Weights of a small transformer language model.
Architecture: RMSNorm before each block, learned and rotary positions, biases on query, key and value, tied embeddings, normalized queries and keys.
MLP neurons of a small language model. Each row is named by its layer, matrix (down: output weights) and neuron, and shows model dimensions 192-287. Each number is 500 + 25 x the weight over its row's rms, rounded and kept within 0 to 999. Numbers have three digits each. A neuron's up and down rows have the sign that makes its largest values positive.
After each neuron's rows, "fires before" lists the tokens most often just after its 100 highest values on Wikipedia text that the model never trained on.

L10.down96:486503530483537509498511497445518508488472528492564476511460499529475516497514482503489498543496552507518494487481509529507536488505440479493499506514497469509454531501466500541531503491473473468521449524471484482532466491490500458492519498526483507491511513500509523522489462504491459518
fires before: "–", "025", ":", "024"

L3.down621:530530479476480489537510482487495549478505492513472448523490515497496503493560508527473524545497484472494482531510506506515468487518498520453536492508496477509530500531521461506493519493504542486495455489460492499523517499487506488496508467480519522511496514533468442462530526483505483538
fires before: "| ", "|"

L2.down175:504534484450503477492501511519480562484522498471539571485487548504531485465516525476485480473533506497456560488512509510491459505527530447447516502490540493464445510473516520526460527518504487511483499536443506509493535521452508536478500460486472476505462505481468482526516465524508481495
fires before: "2", "1", "65", "80"

L5.down487:495509495551475502489532463471469486474480458506481494536494496482517495511484471467519511505496432506486491482422490498500487547507544480491503495530481473476536521524490489445515500468478447523557528490502470519490498459496489474525514471493502467497500494517485497465503474508521484493
fires before: "\n", "2", ".", "out", "1", " "

L10.down63:514479526520487474534522485505510538518492501498468499483489455524503492498505521504540492470488480517496498534498509499503544473491497475509530526457551559497502508517522501527489503468499504514495476521499480481522531507470517556481505505482510470549451491510493524534516486521504489494
fires before: "\n", "\n\n"

L8.down296:518484488542546469484496510471513490562540516489480496451547501499513486500507514484451500452494512508537469480481507498521516498480493567531505454529514497522478529475484465515490483518575527509446499500485484477542486501506491525539503478495477501502490479479477518490472514502500465544
fires before: "\n", " (", " | +", "\n\n"

L8.down875:485467530513538467518516515512533490455514489475516500507489450499503513497469439542535472502469535546507499503501516483516515456518453497483475509491511469507470539517496556509486490475460519497488505499544486514476539490535477527503474520551482563522504564550492526498532466491512495563
fires before: ".", " | "

L3.down800:520527481556490498507497532457474498518517543541515527417502529511437527521499540487469490477511543481472455502498477471459500521498477474467516462573486517489571496531513463495482454480515525455485545513476504470514503488550497512478525491454462510533499556524489535495508493483503517508
fires before: "1", "2", "5", "4", "3", "6"

L8.down1195:537508483494499512457512490501511526486448486534498485560473515476503549512498492444494532501529503526500477501502493519478472533504482492506523541468528560524488526472494471536538513512468510498508488497521464499490459582496492510481498511485465474497491521521490487531502496505537504477
fires before: "2", "4", "3", "024"

L8.down50:454487490467502502517477466532508532525567448533531501513561527507503540469502508508483479509438495518514517541450547517471437468493497501510465524549519475493502488489511507519499472497471479527501477502498491534515540470472480495457498498531493500454520492512500532511510510500521476460
fires before: "0", "1", "2", "3"

L8.down788:493511556515482532534468522507521497496486534492492484469509509500498466534442479496476478515511529527528496505472499519487469505538472513490465492493506561514507497482486459493490520473506489485488470495523460441538507486482480508476534475529507495486478486521520543477444455468489497513
fires before: ".", "% |", " |", " | ", "\n"

L8.down1000:550524462475496535523485481492519510550483504536532444479504504527490481492494505450521506501534463475488514490441478513551457468515495527458497544520503525480522475487484490475556534460493518482503468537502507538471519458479462510500525449512472499469487499510531535547476483490509516489
fires before: ".", " | ", "0", "1"

L8.down662:502518541486456502523542453485461476477526493474457532522481524494510493493525488469506513506502527481485523509482438471494486516482492494478535497465522507496458489516520499460472464524481494507513550499489506521488497538507490566492537484494456511521492541509527535490522488507519568521
fires before: "\n\n", "\n", " | — | —", " | — | "

L8.down588:540504516464475525476475485515554495507481521519542485494517479506507466467544507501486504464469529523537420518498504468521530485477484492476501495519495527489522470480493496493542523528500512518484523513504480480460488485512496488526505532498481482535526515505522493559521479530459528491
fires before: ":", ".", "–"

L8.down354:480498473509499493519526542488460510505503488484521472515500514525519511535474524517540496491496493497496509481500542483489473480550464488476492502519486489480539452465496467510508574526477508482548476509447504513452513482483501532489496535539512479479553511509493471517500497532469465485
fires before: "\n", "\n\n", ":"

L8.down320:535507483512519509515509497562523458476485504508548523471514524489473507460499457484502500490494528486475476500538495532455485511556526473484503501547489558529491519461478499502506456458504500479464503484453497527478490498455491520488529487494549574549494519520497486531521555492500502534
fires before: "0", " | ", "1", ".", "; "

L8.down466:509509514520518528483484539497485526462493494526479440486485548519501489498511541486516514471511534496502468493496470504540496480542479449499467520500462534468504512516469495489499541471468514517512472485475492519544490478494447519503492491498473495470540453489488506495527468495484493564
fires before: "–", " |", " season", ".", " | League"

L2.down1302:522485481466510534503492518507496489496488517477515490479523552486540452513540502556496512478482503537514478512479460516499476499485468473506549466482482499521534508465525472481513479493492496468496525481494426515512518459496506494461466499501502507504491468503488495442480502508536458483
fires before: "1", "2"

L2.down321:528502546508511468460470495485513479493518529476493471466479483488442464459497541485518479467515508487491492476507495515499545484492464482543491500569520515534475530485498524512515516456526498517500464481538482528556500509488525454482499523505489505478522532454503491521513463481502549505
fires before: " | ", " |", "′"

L2.down174:482492504498482529479488497502507539458507513487486534513510501531489533502496503519477491530553475514508481516497495542487515437507475482456492467499475514468503502538450487516483499506496455458519513477500496470498513534548510473528480533509541510503484474479448514527497471511544537474
fires before: " | ", " |", "0", " | — | "

L2.down244:502501504495553538544496529493513484490503529537523502537481483480531497536491519478463462497473511500476529481526467495496499496522439485500483541463538512494497482463469463534507513504530506445516538521515500494506470450463510518453554516462503516515517487462489504510525497565530465481
fires before: "2", "1"

L2.down1284:489531509460494488473523476479486478488506498479477532517502516501485524498520504457491498509542527538520513525495484461491505476484513543513482504538522504470510517491502449562474481517492547474493510461526491534488520518448471478501541514530468497528456474490499505442489514510541507549
fires before: "2", "1", "| ", "0"

L10.down643:510526491526496515507525506504533470435548471507503489504566494524500481498510537512506517471538527510522524491530534483521486542512500504505532505521482493473465513541457503484467456438509528488462460528506568453526440521488496485501518508498513521480518496517529498480462530497459503494
fires before: "\n", "\n\n"

L10.down20:505508451504491483478479498432492505492477494500450550519492476471490451473550497514501523486501508490473533474448508514493531511499484536525532500517522498503493483501488446463514542490469535481493487539508533488537522528469542538467520491500503537537511501503499520499485500503510464517
fires before: "3", "4", "5", "8", "9"

L2.down320:508479479503537510510549505512509442500462511513526513493453445497530482543507522453519491481468510513563500487476529483520463496524466456550536498533501487481519469492529471527507500507489517511554516493480523459503502474544525475504526499488479495465541497513486509500541467470514471488
fires before: "0", " | ", "1", "; ", "3", " |"

L2.down1321:506505474502487509480507509507491538518475498524472492486527499517533469492492483488488527485548512497538490475515559550539495521491484480469482513480510526510453517505486502520494490472488472493500464517486513484438465491449544482479519489588468558505479512520525441460536491479468518518
fires before: " | ", ".", "ledge", " |"

L8.down224:483490502471512535527517493498488523531496495530529516473486546520485521470522547506481534465501501496494523515480491492484499503475531430498488516528480471517532498511498550521540503496502533495543532533477525508500491525438506490487465489524531489510490503521508502485514498514470551523
fires before: "2", " | February ", " | December ", " | May ", " October ", "023"

L10.down1060:522485507533435500510470504491499505487490491475548528580495456483483474527481484515501463497509511490551517536489551505489462516508503481507521505513514509499527525504484488498544494521476501473518544508486488524478517519523467500488462454538482507489480433507523452510477504476497476473
fires before: "\n", "\n\n"

L5.down1153:469521474569502455523516509484482475508507514518527462530480474500498533522511482462481481524490519474553481467490527455511526495528511448493548464515463531495491470526496510525502501530474501510486456497468515535488472488502515508520496507490501517546473494563434529501492491477543516511
fires before: "021", "010", "020", "022", "019", "015"

L10.down1104:520501505506498520495458534489450543517493521472507514517512562505478541494488516494520530534478498455525516508470520488447515462500531468534492509546496533480474507484487465449463499475479494505520490542516485494506500498491498467464463487537482471480487504541517534485475515486495450508
fires before: "."

L2.down611:506470482459492500500510484534446536548467517489486507478494533509507483489529517509509469482490471506472490517547499496487521497493485458487522588520502515504496488465530490502498524527509480482504506526501530479489481498470514464506464537517485509526464534492486524503471513495479519496
fires before: "1", "2"

L2.down139:492517507492502509486508500495468497507479494507486494530505560493490489451566503512481507495517487508470482519492528483504498506521480482471512509472473506493477466494532478475484490476520527465530514449498527497512488508447540523484470518470499499480465509473460551479443508479529506532
fires before: "1", "2", "36", "45", "27", "48"

L2.down817:461498501511472480482494513473487532441494530490560516453480511531540493479507510482508491503524538458462509486513477507492498502478497480469503456487529578458513522526488501472494467458480504455486448476473501466499519496469484440472445467531478522467531466507490498478510562493498501481
fires before: "% |", " |  |", " | ", " |", "% | "

L5.down877:487444491493535492536485497490494491506566519554491575504510516486477506509489523489527498489514530499477517477494471516475477505486494471474526484520544545512521468506496472506495507535528472482507489480502487509511543501474516503547482482439480550503514488474527529521526491510528506512
fires before: "1", "2", "."

L10.down648:493501500490498463463471482511490508493500490488494496498515503506498489446519550469505542478459506515498495457485478481560544505523473512505525511524512502491468476481513517512477439509488520501504503542524467516499487501511506489465464470519475538492479501529490492485483489492523518466
fires before: "–", "-"

L5.down392:526543503471525505538457520518534521550485506517517508503501483469507495489521509498495510462537522498481520462506496480491489498541509533441483513500498475483494540519525499506486517493540540525484518503445524486453486476494479478478491503480500473506514518499466480487522480502494526470
fires before: "\n", "\n\n", "==", " ==", "|---|---|---|---|"

L5.down1289:481499492503505519519514494493480489485475516529490501528508471457503459490477521505511502488471518500497519460516465487483505477482514507467504513480530479499504482497501507477569514507492515489478459497513510492473481510446483505555543508449506480500449500496479479508516463503531476540
fires before: ".", "\n", " | "

L5.down637:504497501478489514466494496497511462534534533476482475500496493500522499457503479506503500489505514498501471497474514512489463490546452469501498493534481494483525507474485497493475473546511480518489492523496567512536520523483453488550478469503458481485487475452521508468538538475519525491
fires before: "2", "1", "0"

L10.down527:535519465520503485495539541519477492495526500542539474508517455465489498434493553526524514546532482473512479537504505496506507516490488521515489494500445538509494489534511473475548513489509527519551479474545475520493496501496518485511503460521460520514499513475544498515523504497484487509
fires before: "019", "020", "19", "021", "20"

L8.down867:482529460462529499525526507504475522500503487506502478487478545507476512517476504498516546525482503576461523488485503505476478500536544461540503486455536518483531509518512465533501522492450483511439490507470436525459537510505521497503451524490508471488519466500504503474519474465460518495
fires before: ", "

L8.down583:525473517503544464521515488491534502514547453480515534498468517505498454481518505495514509524509469519567506481495483491491476486457497511488488474446496461439492484490485459528520502495513491516510460539503540514514458499527441503483468493545502504470517521518478559525508484490501507507
fires before: "\n", ".", "\n\n"

L10.down849:485474499500517542494487547520511494493492531463506529501441522504489516507486500550511516511515552470520486499495461465542506498512453471486479506489492523478524497480509494511474460505452491528545511490540485477511527509560492492477488508490488505500495506532538501487517496480510493520
fires before: "5", "6", "25", "025", "4"

L2.down1089:509503501504499464522451493484527559518458466491507483508490488526458477505502508515494516495472524515505480523497497469483446515502526491497505452504503502514482511503464450501502468486508494512481503492561498492520500552489497497491578515501497458504508514514511505473521493485532482495
fires before: "0", "1", "8"

L3.down237:484499546529475491527563478493469498497509511518525492558499471482504539519498528500495533438480462549496546521541501502526521491483493492496495487511486516481517475469529541527504446501512520504481454515482548481519498483486518475491513517532484540502522458509523455510534484497531459521
fires before: " | ", "0", "1", "."

L10.down1282:564528506493501492520487457476551512486498521521516542497521469499534521468453489482487524438513503483496501521512450473510474520465483505474509474497483508464457512489540493534496500492517544469492446505486522488521493494484508455492497523470464473494504495515458522507518492531482533488
fires before: "2", "1"

L2.down1151:470530466516526518484460508452490473498486513512493479519507496520503543529526453518512520523458543504515519507478448498442474483483511487448515508496517515508534499490517473556501478476447475514527463508508511525499472499532494493516512491490497490533504529469471522544504481524498504454
fires before: "2", "1"

L3.down648:509431501505516552472482450501469461518471500513504514488478485501469480500496476473491480513501540541470455496512506493553507456491533491470485513450552517474506468490488508510467419510499522474494511511476523512477565480471487463468489490501541556515487518480450490476514462482502497523
fires before: "2", "1"

L5.down928:531500555539445447456505516492514494511531510517515497494481481484468465484519490545479483500478507508525496480479508499531497464443523488454469475500518502500523502503518501510524512494520496494522503482532542495501509472521491492499513528500496426493488503515490487502489461484528485512
fires before: " |", "\n", "0", ") | ", " | "

L10.down547:549525536510520486488544501556495565499469486538496487481498494478502502501499555491486470493523410520517461491518553497513491504510491489456516468514505495537545527491472510520473514520456534474510547522517473474482489472479507518480528472532484508536532546519477511511468486445514502502
fires before: "\n", "\n\n", " |"

L2.down826:514492522485511514446510468463469528462497491497510457505489503545496512465539508467538549522524483494480511450477474511509587535554493482460503537535504511549498527452499530498526530518533509502478449524529531492501491511485538484499479479515507488526465490524504533526501504489534528508
fires before: " | ", " |", ".", "aut"

L10.down1293:509518493526483505557566457490533495542475511481496498531501481551474490511518478469502482508504531451522544445502512538499524570493498517508483539527504457467506475485514479503532484469479463490544489479471491504507490495462526510584492494472501510496490466500494513490466478553515512484
fires before: "\n"

L2.down533:480477511452493517526539468505530525490476506509506526487508539515513500526510534559492465491529562469482447436504505462540501506470519500509533504477482493474536498441470481483484509503498539518538480557503472429501524536493542475479468522464498504501510488500443499514544469495475512501
fires before: "0", "1", "2", "3"

L2.down1233:535536488495506534482487522512529526502472528496522479499512481453465534484462505524491513496465522498556501503497516499538498473495527507496533496479480521490494535484455515487468471540513519547540450532510475481492462520507482473531484510489446523497516506503459542469494489487499511472
fires before: ") | ", " | ", "% |", " (", "."

L2.down483:535477507522495521513479502545499531501508490453523483472513545475515468509494516499500532500483501544475528518472474506490524508489502534450545559515476497492486509458523497500497449490498512480491484455517497502517455476506518517492514478527487494465512474525505469495491486502464530472
fires before: "–", ".", ","

L2.down1309:532508521524522461514485512497509518515492465512478529495547528524465478496531483545501502503456485538550491518514491489551500487496507512524478489509507475503512434478536526477511462471574534527541512508489498470474505476459500503546444479547514539504491456533509489515500522487477552534
fires before: " | ", ".", "; ", " |", ","

L2.down277:458531497497510468515543507485488509518467499491508511538515493476517521495490550500497506527458478518489515481491498514491486511542505498530462525515516530459504484530509481516481509487517487510520514485493497483539486475524484492545486518506474554481435486503517524447444515528512482510
fires before: "| "

L5.down1077:484495500501456491463508523509524527530513498499506513483510509507503496486538491514490530525526546484521485526464524465535516417471493520467508478501511478488471516489481507498517487495499527435486532479496504500514483495489442462489504497509508490521485499509501488459527524511471515543
fires before: "1", " to ", "2", "–", "."

L2.down506:494508533488459497492506507526501502536531491463489514521488518521509541504513599472508466482446417507534535498576488514495547502496519482466540526492488486497457530489513503551482519496506472475456528527498512488501531506506518526491474484486512485472465528509521488498476513503517486510
fires before: "1", "0", "2", "3", "be"

L8.down895:518504495500509524502490482474483524479535489524512488516503474488519498496455504468494514562568517481464485533479483494475478516459525534480535512482521537504553510500510469516506503518511515463486476502466528502466488496478494527470517464478507507539494483460513465470464495517476482492
fires before: "6", "2", "3", "1"

L10.down872:536497496462475514469488525475552507480532510502507481550505490487491481496482475504481550496500488536485497487479523479550554518481477461462523543486498484470520514465512517487491506480530505490483483508528490522490489491476559501533486525476553492536462509486504482490515537537500472517
fires before: "\n", "\n\n"

L5.down421:516535492456448469477422542505558484486503478532469521522492508524505510456523474511481489519468505505492538513453480501475469496522475521499494471470478457486514515487553542498491497478487457535489466507505464535492499489487496479480473505524496553471508479526509555503520501507495539508
fires before: "\n", " bacter"

L3.down600:507516499524486539473502455517475493483433510500498526514500465498460525505473512460509506471513519509490542498451523508504479447470506514512527495503498501503490524517498501490481509452509535456513530492465521476509517489492509522481471503468470502521504480497532477476492463507473494502
fires before: "2", "1", "4"

L5.down1245:506503497483502463500502504512480468482521466480501532527499487542509498497495481496504510504477480523497513488475536535483492518505461541509501507517523501477508504510476460525474535515442527506478515442520514515444519500504541474459499504511497475499483520524504516475472493479512493453
fires before: "\n", "\n\n", "=="

L10.down709:465469486507481439468481516479478559512514490514490510527516505525461478518561473507506509511488489475511530465498509522484500521535511497526480461519498459524477510499499462542486471546459489515537475465508534492474503586468539513520486513515530528530535525526502491476474452517448494499
fires before: "023", "024", "025", "24", "4"

L10.down187:494481507500503512515521501475528509514505514528545511502491496505491493522541509516476481488477514484492478468509488500483499503494483494463496462473474510522465436489520507521515507526491500502478497446543534513501433496507476528531489511504517495526526499502484527517509465505445509483
fires before: ".", "″N ", " |", " |  | ", " |  |"

L3.down768:477489498501500490484472479537473442533485503510550522466480497490476531489487477500504546490486486497535513457486470541501502490544520461519556494484547506493536507470481480509539527533461503488530474498488524518522519509464485513491501479456505524486523527501470467533498474523484506499
fires before: " | ", ".", " (", " |"

L10.down512:539487453493495483483453498471482519517489459537524492495513505462507509463496501465505500509485500498503526528517477559503478517529469504509533443556486490482490503511483517515552523544498467476520495542531514520533518505556555477506493504532526524489504504481479507517532554514528526507
fires before: "019", "020", "018", "021", "022", "023"

L5.down562:495483488515504462514513459547462504513508495508530482523485448494560501502534483495478493475489476472519491474503489465481482511526481516489508529498480498529516497532516518513467514530524497498474521491511464508498484502486499448444489478464494502519538533497527512539534472515518490515
fires before: "\n", "\n\n"

L2.down208:542529482516498493498475507489507490502527513517495472525523505492504497466504502501513535481479514509515492500540478478514468469492502493480532485497496564516508485495519493503479511501502493504509441493517549475470461446505513507484518489516568473480533517517474492501497559510483514534
fires before: " | ", ".", "ur", " m | ", " |  | ", "-D"

L10.down440:519545481539467509467473512528482538524486476510521463491529516508511516496472472465506461511446508525443527468457484469487548514491488550475491529506489481467515514519511540499446505532495494493496490486573527564473482459518492521533487497473509497489500469473464491476520468489518529513
fires before: "2", "29", "–", "28"

L2.down685:503492484518521531529489491499433550451489455503484517480485473499535515493509528556468477484486491489477502488507491487507481485483501510490538495511506502525458509491465454475565454442512498518470495551519533501502477477542510508510475526494495503519484467528505542538514475549474488510
fires before: "\n", "000", "ote"

L10.down508:516472452492489533509528439471500485520504500474521464469462509568516469530465494501500497493500481538530531497544492503463516475531498535510525506501516521499511494497499458503495475454505503533509511502514486508479514470494521505508507519530486479464486489462467562519512448488543504526
fires before: "\n", "\n\n"

L3.down1230:492476526549536500506528547500475491524490488498513493457522514468504524492501480507546498470505551491477516496489482487470507454465527538488464490516513492527529477501491512553510508416490491530500481534480489541543497471463488505489488503527501479497491470478517505511487508497533503532
fires before: "\n", "\n\n"

L3.down809:527510513541465484521510512454489521520489506518485513533494523485491479504513505438522518512452516539471510498509501477500491473552464504480535479495491480485506509440493500517469484506490484501518480489482474533528524489504457508539510509552495499504473430472518470514484473478486456476
fires before: "| ", "|  | ", "|"

L5.down1204:496522470511496494476481517502506547473475531537481519506494502464520503444480518501489501452484497510500469472514522470499499517519476533482457489515501526562500528480536482519517501488478476487554517539488427462478487462481500493522511500496490452452503477508504471467541518509463482500
fires before: "2", "1", "0", " | "

L8.down726:550490574494526544523466523488416486522529527555489529512494473502513513468476504502494514491459462509534500506486523482496480488504541505543518445492508529506528467488560504503501479487459483527518510507484474495515480516503533475491523521498532521489489490517530437531500497505512540544
fires before: "000", "200"

L8.down795:530490494472573502537549499462489489511492505454498542545522530496504446489486573501486518505494468505524511510482480560491500506520506475492485488545542496516462506521524485563506500489508521504512496505500476489512480510495504536490518521517459431540510546553483507495505500523538459476
fires before: " | ", " / (", "; ", " April "

L3.down975:528455525523511458519511531481489515483519554479499506529532485443503487506503478474518471512480507484498507507467470488494526555531463495511490522479486484481504485491534506494510498493460479494494513502473510464462503502471494509501507530509544450478477478508492541455445522522498481514
fires before: "| ", "2"

L2.down923:535522502487544527522484553493506519460490465489528473474519484524504487491524536485494473541490507508509528529507493512501500525494511534492521491528517542513523515527540532538488496512502528500481467495463504549473560532501519509485537508484477500530507516526507521504501500542502538541
fires before: "1", "| ", "2", "000", "3"

L3.down993:517488511509511478514526524498518549496526493505477496498476493533525508499481517527497491464506496551492507500505522472489499527492541477526484512532515525476545485507516492497492493470494516492478499517503528511473468530525486507491527507512552463477490479484491465504501524555504516540
fires before: ".", " | "

L10.down104:498538466498508468505544533516509521445466510522502494496495469508505490500508524501511498531490452539528469535523487521543480481502496493510511513491476487505509548515476510551461448465520504550515483478522492512517498478500494471461503531510494503491515514527557484478482489492540486530
fires before: ".", " ("

L10.down800:540491491469500471524526553548535478509530526486480500509491519538487517521489486466456478512484558467454523476488495536522513517499488480547495449528505532533525539453468531530520497516479503502497524491535514511485486460490495464508489477470456469524510498534490492486535532545447486467
fires before: "–", ")", "6", "7"

L8.down1008:501498471486520564534512480520486512494531500482529533495519517484477541484548470484478459529523515474487469490490442471478460536534506464513523494474490510525496448470509519494516500490476538540483519525531479482456558517414514494501495475466479515527491472464473476496506518530509524469
fires before: "–", " – ", "-"

L2.down609:490505495519528516468520495469491510467492493496503499493454516539493510490508518474444505537497553480525496494488452492506465510536517526501495470427485487508520488532493505528511510478485508520531513517539480485487506471511532472555462506530507464488517548449468530518501519484514522508
fires before: " |  | ", "0", " |  |  |", "1", " |  |  | "

L3.down1042:480568482487524484425518526514526551504497494467480465527506417497483509503495513512502542478549510508536479503515464522482466477476504497493483486515547497517519455533507499510500487473467511479537505495490521507482491503475497510490475500462489501457473522460480475452534516523512514473
fires before: "2", "| ", "- ", "1", "|"

L8.down1066:525526468538469482512503482516533502481533522491496517517498447501489446495487529465499508486508523463534554515499538492514484495495507479506433463457516470513496481482484438484452507484494471505485473491475534505498500493456499458506478499470465516500520495512508531520489486522463490487
fires before: ",", "."

L3.down875:542520520525506490473511467482522483510436488508515501515542486498496505525490482524505496510505467504490510507512520521471507462493491502483515527519525508443496473533515475465504469501473499513521509524490504526480495471509480453505493499545509479510472455462522537443522485506538472499
fires before: "| ", "|  |", "|---|---|---|---|---|", "|---|---|---|---|---|---|", "|"

L5.down1073:530501500519520527446510497490489511450509500450471516525514528526538468492506509503494527505519485475487530485541503460557469467502530510506519464514485493529478525490500498493483528502489537514486507474560502523491524497523513498509460487482484506536495473507539484525534500550477526521
fires before: "\n", " | ", ".", " |", " (", "; "

L10.down416:545515501510461524500466486499482469469508438506496505551483491507496488524477452465499529507490499495473483454520480472496548510545475465512500498521476498527503518551515473471458513488496532524466561521497494490502499516543533463500537523522521485487509507483477501506488509513486505507
fires before: "23", "24", "25", "28", "22", "21"

L8.down122:500455509490536487532538529498498522537505475516466479523502520525473505507451470522477509512408505513531480485549488521478531458436460511480484492507494493503526486510495502529505527488529486500520529499491529508517547500526486498537492499494479471530480489471430474515492488553469500529
fires before: "| ", "| Total votes", "\n"

L10.down215:540526488471552542486493480482506499521533498488511529481530513494517477536506534469464476524530473492425519553527509491505510480509502518471495521494488504464478511497515509476490481510515549485514507441452511495513502515508515467539507494488494529535483517508498513539501522537505499483
fires before: "\n", " | ", "9", "15", "14"

L3.down538:528468534493517516516527486513488519514476498499453500474483542501518493474486508510512520514505511509542490553500460516475514517466550513532524501531480477490529514471499495477526506481483500520475559523490494534537474440457501493505529516507542490457493475524494495524509514493474475480
fires before: " | ", " (", "arch", "ir"

L3.down1310:481483518518486493534494498468498484448503549506534480479486479524467516507467486519511453497540503495527487512506498486520493505519487545489516454476478486443501503491483519484536539541505490511502486481510472469537515487530463509514519515538497479465492506496495491501524495495520511522
fires before: "0", "1", "2", "32"

L10.down711:528506508479477489484462529560481528466531475533471476505488504478513502533451510455512487499451512462477479469541459548515492482505511494499509525505512483476561528462536507486456493571496481479487514502480508466524536516506500484430495498511495474512517506466474440487486465522517494532
fires before: "0", "1", "2", "3"

L8.down606:459509466468483523541524497481490499520560450516522436481502491513543521495471494508505472483524535505489505521534503531522492528517492469490504484503556513497521516477530511518515498522481516478539490448564462484490495520485501544499502483477507500481499483499452463513533534497490519508
fires before: ".", " | "

L10.down697:539460500508474529527521521467510571522472471496451512508508549541529521508500482514515487525484504471505501551481480479453512505494478457455520477517456517503456505525481473489490552469474478515482506492496517517493552509498547490511517492521513500521477503487456482491506494544523513487
fires before: "| "

L8.down921:486515515487528497533476515496502467521492504528507548487469481524489502472448544482532504537516553549502495471503478534464481483474496529522497469526504528479496492485531502558500516467483489519507556549503525514483513524480464493508501535481522444486489503543480515506455493468489513502
fires before: "0", "25", "1", "6", "2", "3"